Weights of a small transformer language model: width 224, vocabulary 8192.
MLP neurons of a small language model. Each row is named by its layer, matrix (up: input weights; down: output weights) and neuron, and shows model dimensions 64-191. Each number is 128 + 24 x the weight over its row's rms, rounded and kept within 0 to 255.
After each neuron's rows, "fires after" lists the tokens most often just before its 100 highest values on Wikipedia text that the model never trained on.

L7.up233 [119 154 146 123 120 127  85 122 136 123  77 104 111 136 145 145 133 141 116 143 108  74 191 178 140 155 128 142 137 154 156 116 103 115 118  87  83 126 130 137  99  97 121 122 110 102 151 115 124 133 169 153 176 107 189 131 121 109 115 153 151 157 109 161 150 141 153 129 134  78 134  98 154 141 139 161 107 119 121 103 130 103 137 120 110 135 107 129 119 120 125 141 152 111 107 103 103 155 119 136 110 148 114 144 136 137 151 162  80 103 149  96  71 127 177  99 136 119  57 139 121 119 156 149 132  97 151 131]
L7.down233 [154 115 141 113 134 122 121 140 134 144  99  82 119 105 101 108 140 161 138 157  97 101 153 103 138 147 109 119 154 137 105 112 133 122 151 124  93 135 118  85 133 128 130 102 118  96 101 136 119 163  99 136 140 161 140 119 161 148  89 130 148 126 144 152 190 143 132 140 177 176 127 117 135 100 112 122 172 121 125 151 114 137 100 101 139 176  84 150 170  78 131 124 143 180 133  81 153 138 103 155 115 140 125  73  90 160 106 112 160 117 142 130 180 112 135 136 107 111 157 154 149 112 155 130 155 131 146 142]
fires after: " to", " had", " in", " is"

L8.up506 [129 155 107 170 139  91  86 139 148 157 105 139 113 135 157  92 120 111 127 101 110 134 165 121 106 138 124 126 160 106 141 134  79 126 121 128  78  94 103 125 105 169 113  94 112  92 194  89 136 133  74 130 139 145 130 148 118 146 134 128 134 141  94 160 149 134 150 119 127 148 110 129 165 108 144 108 103 161 130  89 120 166 105 107 107 149  98 116 123 116 122 119 156  93 116 132 124 136 123 149 100 137  92 122 120  88 109 174 136 122 136 102 124 127  94  48 130  94 139 121 116 132 133 146 141 142 178 102]
L8.down506 [138 129 112  98 153 126 121 165 118 130 139 128 132 136 111 119 158 161 126 137 128 110 115  96  90 102 127 178 126 119 125 112 129 172 136 134 145 135 134 112 111 139 187  82  98 111 144 105 156 136  87 116 131 135 143 131  96 142 159 126 144 133 110 140 175 116 101 122 125 132 149  76 157 175 149 136 151 122  94 124 124 131 112 127 141 148 172 159 125 119 121 139 134 117 120 131 131 138  98 115 128 146 123  91 127  97 143 140 155 123 163 103 127 149  73 142 123 121 119 143 174 121 122 155 184 129 149 119]
fires after: ",", " to", " was", " in", " he", " one"

L6.up224 [121 149 169 112 106 108 112 131 107 138 109 150  95 120  65 157 160 136 124 157  97 110 124 157 125 127 103 149 125 117 140  97 127 133 154 151 117 169 136 139 109 120 152 150 121 114 142 125  75  96 169 107 157 126 165 110  67 161 146 108 112 172  92 100 141 132 138 137 126 121  64 143 100  96 179 140 120 122 129 110 107 137 120  94 169  90 120 117 145 114 124 130 150 102 108 114 131 106 134 159 114 118 132 138 111 143 123 153 109 104 158 122 109 122 173 140 152 118 136  97 120 149 192 137 144 111 140 113]
L6.down224 [115  85 131 185 108 126 148 151 112 107  91 135 123  97  88 108  90 156 142 133 147 144  73  91 147 164 141 167 170 111 153 133 125  85 114 118 106  99 127 153 195 161 114 117 149 179 122 161 143 154 131 107 127  97 166  79 116 136 102 121 162 123 167 113 133 149 123 126 159 124  89 120 141 138 153 113 131 154 124 145 145 108 122 137 135 132 142  97 144 139 145 146 119 154 120 123 110 138 110 103 137 130  68 166 120 182 115 133 155 142 138  87 129 136 107 154 126  93 175 109 126 149 105 140 141 153  98 134]
fires after: " his", " the", " their", " after", " with", " during"

L5.up355 [146 124  54  59 135 131  77 131 127 152 138 116 119 139 112 127 145 137 131 118 137  98 148 105 118 126 131 124 107 126 135 166  96  88  99 194 114  89 165 175 113 133  83 148 151 129 128  98  79 120 160 129 122 115 134 128 103 103 181  96 125 121  95  98 153 124 161 106 132 113 102 152 167 104 113 130 138 116 131 166  87 186  98 126 127 129 168 119 118 119 147 102  89 109 172 128 106 145 126 116 122 169 117 137 106  79 162 132 141 119 154 139 132 153  95 130 164 123 153 125 106 116 109 145 101 148 190 182]
L5.down355 [124 173 115 126 119 141 110 142  99 145 115 139 116 106 102 163 150 164  99 142 131 106 129 127 140 126 133 130 192 106 178 141 195 166 108 158 127 156 121  83  97 120 151 167 135 102 116 112  92 102 152 162 111 113 127 143  72 148 145 115 162  98 122 116 132 136 150  97 142 118 126 135 116 114 130 159 116 150 183 100 139 127 144 167 122 111 115  92  98 151  82 102 131 106 125 129 130 141 143 133 114 120 131 110 147 144 140 131 111 166 159 135 173 142 154 119 141 145 110 109 144 147 107 131 113 110 152 118]
fires after: " was", " is", " were", " are"

L6.up358 [ 91 164 117 128 141 104 121 105 109 138 107  85  94 158 116 148 121 136 120 129 117 102 157 126  98  96  97 155 148 130 158 132 127 101 119 137 122 139 123 142 117 105 119 101 131 128 143 133  72 145 145 125 152 129  89 141 131 112 117 118 178 145 113 137 144 184  88 162 136 102 129 138 170  97 116 130 120 144 146 148 154 152  93 130 140 104 157 105 167 139  53 127 173 104 126  90 128 133 158 134  71 160  88 138 116 108 119  89  94 131 146 124 114 116 113 132 133 115 110  94 147 133 139 121 113 113 142 142]
L6.down358 [124 124 107 131 151 138  60 121 108 123 146 112 125 159  88  98 162 122 130 146 131 118 109 162 165 160 105 132 147 124  86 127 130 134 156 140 180 100 123 122 138 118  98  79  92 106 148 124 105 131 136  87 128 179 154 129 100 133 112 130 120 138 142 150 175  84 121 164 111 143 172 128 132 120 151 103 127 126 135 117 107 107 126 134 144 131 121 155 158 114 117 144 104 163 137  95 118 126 126 161 159 152 144 136 113 137 118 103 121 106 152 152 101  43 159 114 163 128 126 161 160 148 118 146 170 109 147 138]
fires after: " to", " did", " may", " would"

L7.up328 [124 135 152 130 116 136  76 118 150 174 113 135 128 128  96 107 117  62 117 133 183  87 124 167 179 151 182 123 115  97 141 151 115 114 122 145 140 107 116 116 153 147 144 156 121 140 121 103 104 119 105 120 143 170 104 114 101  79 141 113 169 122 138 155 133 164 113 133 114 117 140 146 112 126 151 130 144 144 108 129  97 106  66 129 108 104 118 168 120  99 117 119 169 110 148 156 117 186 131 108 136 121 124 120 106 162  69  94 114  99 167 160 111 136 127 115 119 179 178 128 137 137 107 118 100 143  82 147]
L7.down328 [158 165 146  71 115 176 145 132 154  91 143 124 182 147 127 188 131 134  91 133 109 109 100 130 129 130 145 131 154 143 153 135 130 171 108 157 139 138 103 125 124 123 134 140 113 125 140 118 155 137 111  92  85 111 111  75 135 136  90 126  73  95 124 150  54 154 157 111 150 131 103 114 104 137 129 107 135 106 104 108 141 151 142 164 124 144 131 114 115 127 160 121 152  88 136 139 135 135  97 104 143 125 150 131 125 106 128 128  97 121  75 120 151  39 132 126 118 141 115 120  87 145 105  94  77 136 142 118]
fires after: ",", " vocals", "s"

L6.up568 [134 131 128 155 122 139 131 153 103 161 115 140 110 131 173 126 117 162  87 161 119 120 127 145 126 137 115 133 110 113 121 103  90 124 132 143  86 106 128 191 145 124 128 116 115 137 128 133 124  87 128 128 168 162 151 124 122  79  88 138 131 155 139 135 149 134 105 143 104 105 141 102 145 111 158 132 175 142 142 125  70 124 140  99  94 118 171 100 146 156 146 141 177 123 105 154 171 114 147 124 151 157 129 141 119 129 109 127  93 118 123 137  76 132 114 131  83 130 104 135 169 160 128 123 100 136 116 155]
L6.down568 [142 133 129 114 123 141 104 133 119 132 151 133 104  70 150 138 136 157 172 127 117 112 124 120 103 100 100  87 107 173 111 155 165 151 137 135 111 136 105 110 145 129 113 146 125 124 165  96 144 150 122 152 130 136 155  96 152 161 123  96 141 142 148 126 142 132 125 146 134  96 102 117 153 106 137 126 171  93  97 179 107 142 123 118 161 131 123 114 133 143 114 155 141  90  84 111 153 139  86 138 102  80 119 107 159 135 108 149 144 119 137  61 161 189 101 147 136 136 145 135 169  79 133 155 138 134 138 107]
fires after: " to", " did", " does", " can", " would", " do"

L7.up449 [ 87 181 117 140 116 122 145 131 138 100 106 104 110 118 123 169 149 157  88 105 163  93 146 108 151 137 142 148 136 101 159  96 136 134 125 130 117 147 110 163 160 100 119 122 140 137 150  74 108 178 139 138 177 105  94  98 116 138 136 142  95 147  88 133 156 113  84 152  97 137 119 119 140 161 147 137 152 140  66 110 139 145 119 118 137 115 108 149 127 104 118 117 145 112 104 133 146 136 138 133 151 132 129 119 182 179 100 123  49 106 155 119  93 125 120 101 116  77  80 146 142 129 142 139 140 129 145 110]
L7.down449 [126 152 126  97 200 145 112 128 106 204 101  78 122  94 184 154 161 159 134 137 114  88 166  59  97 168 138 106 152 121 142 121 123 129 140 151 140 150 121 149 139 121 100 143 110 107 123  98  96 139 118 165 101  98 116 143 130 103 157  80 129  66 108 137 155 147 131  95 146  95 121 155 163 151 112 113 146 142 111  95 102 147 131 114 117 136 148 114 124  87 103 123 111 141 152 168 134 175  96 144  94 109 114  98 179 106 147 138 165 141 129  95 159 115 161 165 156 111 121 127 115 150 129 113 141 130 139 149]
fires after: " the", " to", " U"

L7.up138 [120 127 149  99 106  96 147 103 131 115 137 114 129 159  69 103 176 103 148 114 132  82 144 152 143 149 162 105 137 133 155 122 133 109 149 138 122 114 111 128 111  96  89 128 124 159 155  95 145 152 155 169 137 121  88 107  98 142 145 114 109 144 117 138 128 117 124 185 151 132 114 148 146  82 111 140 151 114 103 176 110  98 114 149 155 114 106  93 179  97 103  95  68 106 122 115 156 122 151 141 112 136 117 117 168 121 168 137 109 147 153  86 131 145 155 106 163 111  76 123 102 124 136 159 142 112 147 111]
L7.down138 [137  74  90 150 125 119 118 119 114 114  99 169  98 114 154 177 132 140 138 131 102 112 117  92 116  94 122 117  87 133 104 128 123 165 153 135 125 115 114  97 151 138 144 111 120 140 124 161 181 107 120 111 128 142 179 123 133 113 137 133 115 125 113 112 184 142 151 118 159  99 150  98  95 151 131 104 114 124 114  90 100 131 134  89 138 144 166 141 121 129 137 107 194 141 136 183 162 184 104 120 131  92 122  94 150 132 128  97 110 121 152 152 139 138 136 127 176 126 175 138 134  88 121 153 138 145 137 157]
fires after: " the", "s"

L5.up21 [112 159 150 126 122 120 109  60 135 157 145 172 120 116 101 161 114 114 155 124 124 136 139 129 121 106  98 109 128 124  69 148 107 119 115 174 130 165 141 160 117 149 115 132 104 147 120 121  99 148 162 134 123 117 106 116 197 114 150 105 124 127 125 143 140  86  79 162 133 140 137 136 113 124 111 175 114 154 135 126 171 165 128 113 136 145 130 136 119 127 149  82 121 105 179 167 160 139  79  96 117 138 113  88 134 129 115 125 144 101 116 137 133 147 124 140  81 158 130 127 105 151 158 126 166 128  99 143]
L5.down21 [ 86 141 120 139 137 135 109 147 105 109 140 125 165 135 149 116 117 114 135 112 128 119 134 116 143 201  95 111 106 113 103 137 104 116  99 111 158 108 146 138  88 153 120 157 138 124  91 160 125 120 144 115 127 110 136 131 103  92 163 128 128 159 106 148  88 115 152 110 143 184 155 123 131 135 138 101 133 133  85 143 133 155 111  69 121  83 168 107 137 191 120 142 119 132 130 128 154 139 145 130 172  95 120 114 149 171 172 152 160 109 139 125 178  99 134 139 153 146  95 173 109 123 113 125 152 159 145 132]
fires after: " |", " Score", " /"

L5.up462 [127 152 156 131 125 126 102 106 103 109 110  91 109 113 126 124 121 142 137 128 147 150 121 104 127 129  82 119 144 136 153 111  73 100 107 121 116 121 120 131  76 167 117 102 121 116 146 109 154 168 142 194 134 108 169 145 168 134 142 108 132 185 140 135 121 162 162 130 135 126 131 116 138 102 109 144 130 148 111 100 147 168 147  91 172 134 101 114 106 142 151 111 125 115 121  89 148 130 146 150 150 148 179 113  70 133  89 164  79 126 129 111 147 148  93 129  92 123 119 138  91 136 113 123 166  88 185 111]
L5.down462 [159 133 144 175 125 157 125 164 124 133 133 160 109 104 130 152 141 117 105 161 115 151 136 136 123 128  97 121 124 127 103 116 133 136 149 108 160  97 179 173 121 166 149 124 121 159 143 136 106 148 154 100 132 143  72 122 108  97 100 116 136 114 138 108 128 132  66 133 130 155  75 157 102 115 166 100 118 123 116 129  86 139 114 133 134 106 114  91 151 117 163 110 122 138 130 137 174 136  83 142 121 172 146 117  95 124 107 112 123 116 163 139  99 106 140 133 145 168  66  89 119  90 170 153 145 144  60 115]
fires after: ",", " |", " and", " et", " (", " "

L6.up331 [141 151 131 103 104 132 121 132 158  86  86 129 107 113 100 171 151 137 134 136 147 127 103 142 130 114 110 148  96  78 134  94 109 115 145 125 110 151 164 122  97 112 117 108 140 133 165 153 119 133 146 139 141 116 145 125  85 156 151 102 128 185 142 121 141 127 132 170  94 111  98 165 136 114 126 161 169 138 113 115 131  92  75 143 145 130 121 104 145 110 120 150 139 118  83 123  95 153 159 108 151 104  88 107 155 130 150  94  91 100 150 115 147 145 126 119 122 136  82 107 149 143 107 126 147  89 108 136]
L6.down331 [103 129  92 177 144 151 145  96 121  99 131 133 102 113 135 139 140 160 119 128 107 151 137  98 102 120  68  73 130 137  81  97 152 108 143 123 125 126 141 150 150 131 126 209 127 138  39 158 146 119 143 151  91 110 174 122 149 133 140 150 148 138 142 128 131 125 138 143  73 136 153 128 162 108 123 156 155 127 130 136 156 144 151 113 107 122 132  98 115 110  74 131  79 133 149 136 122  84 108 148  94 127  99 113 103  93  94 168 179  97 110 143 127 165 121 106 149 161 158 156 134 131 133 121 124  63 137 172]
fires after: " the", " in"

L6.up212 [ 84 150 148 123  93 107 128 103 130 128 120 112 104 139  94 125 136 153  83 112 161  96 141 108 131  90 166 151  86 170 162 107  55 124 124 129 121 137  79 128 116 145 136 104 144 124 131 170 120 142 105 140 120 105 132  96 109 157 138 118 124 139 123 146 134 197 110 111 118 114 119 135 120 129 147 153 145 140  94 114 146 124 114 131 149 131 131 150  99 139 152  93 154 140 149 109 111 138 128 117 168 126 145 115 135 108  97 108 144  89 203 112 135 134 127 135 126 108 140 123 136 154 142 128 148  92 134  97]
L6.down212 [127  88 112 127 196 149 126 175 121  82 171 133 163 134 156 135 125 127 108 122  88 143 144 159 142 187 115 141 126 123 102 110 152 105 162 129  67 154 102 108 128 140 149  97 106 130 177 147 125 129 101 133  89 137 110 139 130 147 148 100 161 118 115 176  99 135 153 152 161 116 110 134 155 132 142  79 143 142  73 129 100 125 169 154  61 119  88 152 157 132 133 130 134 141 126 174 112 120 114  99 161 133 151 152  93 121 132 143 128 158  90 122 148  91 148 115 146 100 136 123 126 147 110  84 133 129 107 109]
fires after: "|", ",", " in", " March", " the"

L7.up111 [124 118 182 117 118 106 124 102 141 136  87 151 117 149 143 169 149  95 114 117  85 112 153 151 107  87 129 116 148 113 104  72 108 114 115  87 146  90 100 197  89 100 108 100 108 107 128 121 112 133 130 125 140 139 162  91 117 116 167 112 131 194 124  99 115  87 150 139 145 103 117 133 147 124 120 124 148 151 117 114 128 132 157 176 150 140 137 124 107  98 111  93 165 143 167 123 182 118 138 164 155 131 131 125 136 125 114 148  63 124 134 127 113 151 127 134  80 150 132 143 138 126 114 109 176 152 156 124]
L7.down111 [136 117  88 121 164 208 115 148 153 140 142 120 170 120 144 136  74 150 137 100 165 144  90 139 118 110 118 136 113 144 147 155 142 141 153 118  87 148 118  67 149 137 137 110 135 111 157 110 147 109 140  94 143 127 102 119 153 149 116 134 109 120 106 167  70 110 124  87 124 123 126 106 123 130 139 174 133 113  78 117 152 139 138 134 165 168 135 152 140 145 132 131 136 133 123 155  92  93 128  93 122  99 117 135  98 143 185 123 165 145 121 137 143 138 129 162 123 114  83 135 170 101  97 155 124 152 117 124]
fires after: " to", " the", " with"

L7.up80 [110 125 156 115 128 115 124  97 155 149 109 124 138 103 110  92 125 153 141 113 115 162 121 107 164 117 142  76 130 142 165 101 106 139 123  93 127 142 139 167 157  93 107 109 148  76 102 130 117 139 137 123 134 122 117 112 185 161 124 115 108 171 146 146 129 134  94 107 118 150  85 136 129 126  96 162 110 142 138  96 146 121 140 137 143 132  95 127  78 127 131 130 130 128 173 171 111 124 172  83 127 169 101 109 137 146 118 134  75 126 159 204 143 151 100 144 118 164 100 148 117 186  88 125 118  87 133 112]
L7.down80 [162 133  97 134  86 137  93  76  80  93 106 130 105 122 153 148 123 134 151 116 123 176 155 117  66 118 108 152 119 106 139 148  91 131 117  91 107 165 129  93 133 169 121 160 162 138 118 123 145 139 116 129 121 130 121 121 105 130 135 111 140 124 110 140 168 124 114 157 128 102 159  94 164 117 133  87 113 163 126 140 170 140 100 113 156 163 121  98  98 162  79  98 122 127 140 121 147  80 152 133 125 105  88  93 130 123 127 131 148  83 135  73 159 180 139 127 134 125 120 118 111 120 129 148 162 112 141 101]
fires after: ",", " |", " Lo", " De"

L6.up321 [135 119 116  75 127 103 124 123 148 141 113 120 107 137 149 121 140 111 127 124 107 109 147 136 131 141 153 127 129 102 149 157 126  99 119 114  75 127 127 109  95 170 145 128 144 104 165 130 145 103 157 146 122 152 121  68  94 182 156 128 111 183  86 165 149 183 142 107 129 133 122 139 197 171 149 116 116 119 103  82 176 142 157 147 130 134  94 157 178  98 108 134 175 113 125 124 146  97 117 144 101 166 138 135 117  91 137 166  94 131 147 102 162 125 128 106 125 127 165 151 107 111 124  97 127 145 145 154]
L6.down321 [120  98 147 153 168 189 129 104 109 142 121 158 132 127 111 158  94 136 146  97 174 157 127 110 147 100 117 108 144 126 118 120 112 108 142 147  95 183 119 168 148 130 143 120 109 122 139  96 109 150 122 103 157  57 142 113 156 140 134 130 108 144 119 134 144 134 122 163  92 174 142 121 105 137 194 134 151 120 126 132 115 103 105 132 129 136 186 100 135 156  99 123 161 141 115 144 138 118 111 120  93 148 139  99 110 123 120 125 122 114  94 131 142  80 125 170  97 117  87 158 193 144 158  99  91 114 141 134]
fires after: ",", " he", " where", " that", " she"

L7.up178 [146 180 111 143 103  92 108 130 105 177  71 128 136 135  70 142 139 162 131 125  86 121 124  91 105  75 112 139 124 133 172 126  75 103 134 124 127 107 128 151 120 123 131 167 137 160 124 127 133 129 175 143 101 150 138 135 125 146 117 118  90 129 119  97 144 117 111 168 124 101 149 118 114 122 126 127 124 119 134 120 112 127  87 136 140 146 117 153 143 127 139  85 140 144 141  95 141 107 147 162 123 148 110 130 128 116 168 148 140 116 179 105 119 129 147 148 157  97 133 128 161 131 113 123 105 136 162 127]
L7.down178 [119  90 135 101 143 165 141 134 132 132 120 127 184 119 124 163 142 114 134 130  85 133 139 110 137 138 132 129 140  86 123 117 139 129 106 148  93 162 110 142 111 134 139 179 111 136 116  92 143 137 108 117 135 138 158 168 137 133 129 140 116 122 207  97 110 138 175 127 125 168 124 100 152 111 124 103  91 116 186 127 124 137 105 151 132 140 100 122 116  55 140 126 146 139 135  83 136 151 128  99 109 159 120 127 127 148 155 138 134 146  87 107 141  15 106 161 148 138 155 115 104 126 136 142 134 134 105 150]
fires after: " was", " at", " is", " $", " a", " \""

L6.up487 [122 130  79  77 103 100 135 142 119 142 120 149 102 116 150 164 144  97 134 113 138 113 155 145 137 105 133 102  93 114 110 104 108 132 105 112 120 162 102 105 165 135 113 141 119 107 105 134 134 157 155 192 173 141 136 137 120 129 127 143  97 163 137 135 137 138 127 163 110 105 114 135  77 120 107 115 129 119 130 104 163 130 133 164 140  90 156 144 128 113 144  86 121 126 151 122 127 151 174 128 165 124  92  89 177  95 159 158 110 108 166 159 106 137 151 132 127 106  74  76 129 173  85  88 183  80 110 142]
L6.down487 [ 88 157 193 127 151 113 140 111 137 178 105 132 130 119 110  99 107 122 152 108 177 123 136 110 143 139  88 146 132 115 160 138 117 117 127 139 125 145 152 131 107 152 138 115 152 108 150 130 126 138 161 110 114 157 123 135 147  90 141 105 162 103 175 107 124 119 152 139 122 147 138  72 132 163 121 120 114 156  70 125 139 116 124 122 125 128 130 104 130  95 108 167 149 128  96 126 104 133 159  85  86 165 129 126 118 165 172 102 133 116  94 126 160 174 119 147 133 174 171 209  83 103  84 109 120 138 137  81]
fires after: " the", " in", " of"

L8.up156 [114 148 131  91 120 120 111 107  71 113 114 122 120 176  88 155 134 115 153 150 136 141 140  92 186 127 132 117 160 115 143 117 143 106  97 150  67 124 148 147 104 138 109 107 127 112 104 143 132 156 139  99 128  96 127 152 142 136 160 117 117  98 145 155 142 169 144  77  87 130 137 130 127 137 155 127  92 118  94 120 148 146 135 130 142 182 126 143 175 122 138 142  82 137 135 115 129 132 108 126 107 118  90  96 129 106 137 117 142 108 123 118 131 161 165 121 134 131 168 100 157 152 130 114 141 105  74  76]
L8.down156 [ 72 133 106 107 151 130 136 161  94 119 142 149 112 155 115 157 139 141 139 147 189 204 103 120 146 154 126 156 120 138 128 114 133 129 146 145 117 104 164 159 162 125 107 120 113 122 119 149 133 103 137 133 116  95 113 151  98 170 130 151 158 171 124 160 195  96 141 185 102 177 130 154 126 106  96 112  93 148 116 114 125 141 111 109 126 162 113 152 137 138 116 144  83  98 122 144 145 128  81 116 152 157 113 127 114 119 174 146 166  98  97 159  91 154 138 136 117 118 134 148 133 151  86 128 111 138 112  84]
fires after: " |", "|", " P"

L8.up165 [122 129 146 158 116 116 120 130 104 129 107  96 106 126 128 110 125 117 100 114 101 146 115 132 164 105 122 138 199 108 150 166 132 129 103 125 101 103 141 156  91 153 127 129  82 101 163 129 136 124 155 136 117 139 107 129 123 158 157 151 170 123  95 168 157 141 130 146 107 143 153 118 112 127 182 118 138 102 133  97 158 163 132 113 102 123  99  79 122  85  91 151 159 102 105 114 142 140 145 110 113 189 106 149  94 126 131 182 109 118 140  89 120 133 142 114  82 134 105 124 135 136 144 119 147  87 169 162]
L8.down165 [144 111  88 117 168 198 124 117  99 153 130 131 152 108 143 135 142 149 167 114 126  77 104  91 136 103 124 110  81 137 113  92 115 144 119 102 132 140 113 112 129 140 154 110 146 197 141 104 102 120 137 142 143 126 160 155 141  92 127 113  98 164 118 132 166 123  94 112 110 111 134 103 127 152 115 160 146 119 102 159  69 128  86 112 157 123 136 146 125 141 156 114 146 163 122 165 143 135  90 160 132 114 128 163 115 124 125 132 138 137 119 175 121  89 109 124 122 129 118 132 185 113 135 121 183 139 125 161]
fires after: " to", " would", " can", " he", " who", " may"

L5.up497 [123 155 141 137 150 141 113 149 135 164 149 115  82 193  86 147 127  93 100 143 116 132 124 142 122 113  79 126 133 105 133 122 125  85 130  88 139 112 103 153 155 155 131  97 149 106 137  96 124 123 198 133 136 147  84 138 120 145 140 147 156 106 113 129 144 137 154 116 149 145  89 141 142 116 117 144 114 137 124 167 115 160 124 130 131 122 148  65 148 136 117 113 139 122 125 119 162 123 113 126  82 170 139 151 111 143 107 125 112 129 150 143  63 108 127 108 121 134 127 165 120  96 113 125 115 124 152 155]
L5.down497 [130 103 151  99 138 113 116 135 165 130 163 144 139 135 154 120  94 139 126 133 141 143 126 135 154  93 110 139 108 103 125 128  99 107 149 137 107 112 116 136 172 113 106  57  90 133 150 150 135 142  88 164  83 109 123 152 118 125 104 126  95 122 139 130 150 115 135 138 111 115 132 130 111 182 118 124 103 101 146 140 209 105 152 178 153 115 127 178 139 153 100  96  99 118 138 103 111 155 131 130 139 117 115 122 125 146 112 141 161 121 103 130 126 106 105 136 136 150 120 121 159 144 156 126 177 136 131 113]
fires after: " to", " would", " who", " for"

L6.up534 [146 119 133 137 112  99 108 136 128 176  99 143 115  99 101 141 135 139 142 132 102 134 100 150 131 115 113 141 137 172  99  87 115 106 133 124  96 167 139 152 150 174 127 152 116 177 111 100 109 116 136 104  85 103 112 102 135 122 146 128 148 114 137 110 161 162 123 135 108 139 120 126 157  95 133 102 134 148 146 103 119 136  80 103 142 139 163  87 155 116 134 136 114 129 137 121 166 143 116 147 101 225 161 113 101 107 143 128  97 124 141 121  63 122 137 118 131 105 122 164  87 105 142 114 142 163 131 146]
L6.down534 [148 118 156 147 146 150 119 153  99 116 128 105 103  95 157 165 152 171 106 120 111 127 111 113 104  94 127 142 103 128 109 100 119 155 137 160 153 132 153  92 135 116 144 111 123 129  51 117 151 118 118 145 156 171 163 113 126 125 107 161 149 149  94 147 154  98 137 174 167 119 144  98 151 134 117 161 132 119 129 120 126 177  96 146 147 139 146  98 144 148 136  89 121 152 122 105 134 132 123 125 151  79 148 112 121 120 123 112 139 106 121 116 109 122 169 134 150 133 103 107 104 122 173 126 165  88 105 112]
fires after: " was", " were", " is", " be", " they", " to"

L5.up367 [107 133  88 132 121 131 117 157 103  96 114 140 124 140 128 174 126 120 140 138 124 130 122 151 135 155 140 132 107  89 158 120 170 154 142 148 158 140 136  98 112  87 150 124 117 123 143  83 146 140 153 156 142 148 136 188 117 141 108 117  98 129  92 106 156 154 158 135 116 112 128 131  92 132 141 170 120 140 148 160 109 122 113 187 110 121 100 123 148 141 112 116 162 119 110 157 119 137  86  78  98 134 118 100  78 156 121 144 151  83 122 130 118 141 122  68 117 157 153 125 158 111 140 133 135 131 136  72]
L5.down367 [136 144 115 177 144 118 112  91 111  83 127 144 130 143 143 115 148 175 119 122 133 124 141 134 124  90 156 161 113 132  91 101  95 161 175 152 146 151 115 140 137 136 152 173 123 151 160 143 152 134 101 105 105 112 122 111 137 162 158 159  98 126 132 139 134 143  63 123 112  96 174 130  88 112 117 159 147 112 124 120 113 180 115 139 143 124 100  75 118 116 117 143 145 136  97 121 104  64 130 134  92 142 109 176 123 186 138 145 117 114 134 119 124 148 159 147 162 115  81 164  96 146 119  86 165 144 138 141]
fires after: " |", "  ", "|", "E"

L6.up632 [132 136 125  90 102 120 129 125 148 148 126 150 173 163 192 140 139 143  86 116 154 121 150 186 156  89 130 122 149 116 119 153  52 104  93 148 114 122 154 169 152 123  91 129 124 150 147  74 135 132 113 126 157 129 111  98 112 114 136 133 108 126 108  96 132  92 144 155 114 131 105 119 126 111 124 119 137 106 131 100 122 112 132 131 124 120 118 156 101 130 117 110 171 107 100 131 141 167 181 118 122 151 125 140 129 105 118 130 149  90 163 143 132 174 101 133  67 150 125 152 146 133 124 102 131 110 122 139]
L6.down632 [129 120 129 138 138 157 177 118 184 114 126 127 255 110 137 141 108 126 126 138 148 125 137  89 126 115 144  68 133 124 107 119 120 139 131 109 114 114 113 123 121 109 118  89 148  93 131 127 102 173 132 129 143 114 151 144 129 169 126 164 162 144 133 138   0 107 136 132 144 106 145 154 118 124 159 155 119 136 126 105 140 121 135 122 169 111 137 115 143 135 127 174  90 126  83 130 144  88 148 124 142 105  72 100 129 117  81 136 132 121 149 125 150  49 109  99 115 141 133 101 145 125 116 152 104 114 130 154]
fires after: ",", " the", " and", " to", " |"

L5.up72 [139 106  92 145 121 149  80 129 142 147 126 136 131 107 139 152 134 117 130 106 119 172 125 150  73 113 133 133 151 126 133 132 110  85 127 161  66 116 159 171 136 120 108 111  71 144 148 145 125 125 141 156 123 106 118 111  93 118 116 124 151 176 126 136 155 135 121 144 157 121 108 138 139 102 120  78 114 113 151 137 188 151 103 136 122 111 135 103 140 116 121 149 149 110 129 124 165 149 126  67  81 143  84 142 116 131 130 115 116 116 141  97  57 138 126 113 115 132 143 138 167 107 175 112 117 120 124 167]
L5.down72 [126 121 109 131 126 122 125 156 130 104 139 153 119 154 139 141 157 178  97 137 144  63 144 155 166 133 131 132 143  93 105  96 164 113 104 122 158 156  91 130 103 141 128 130 138 145 119  78  89 140 147 110 142 127 131 140 131 139 124 139 152 137 132 142 173 138  90 155  98 140 142 128 150 160 169 111 124 113 150 154 103 117  80  97 132 127  95 110 144 116 125 168 101 129 141 152 124 104 131 203 190 118 168 160 108 117 117 163 122 104 115 145  80  82 181  96 139 118 138 107 115 116 118 100 191 106 132 138]
fires after: " to", " did", " would"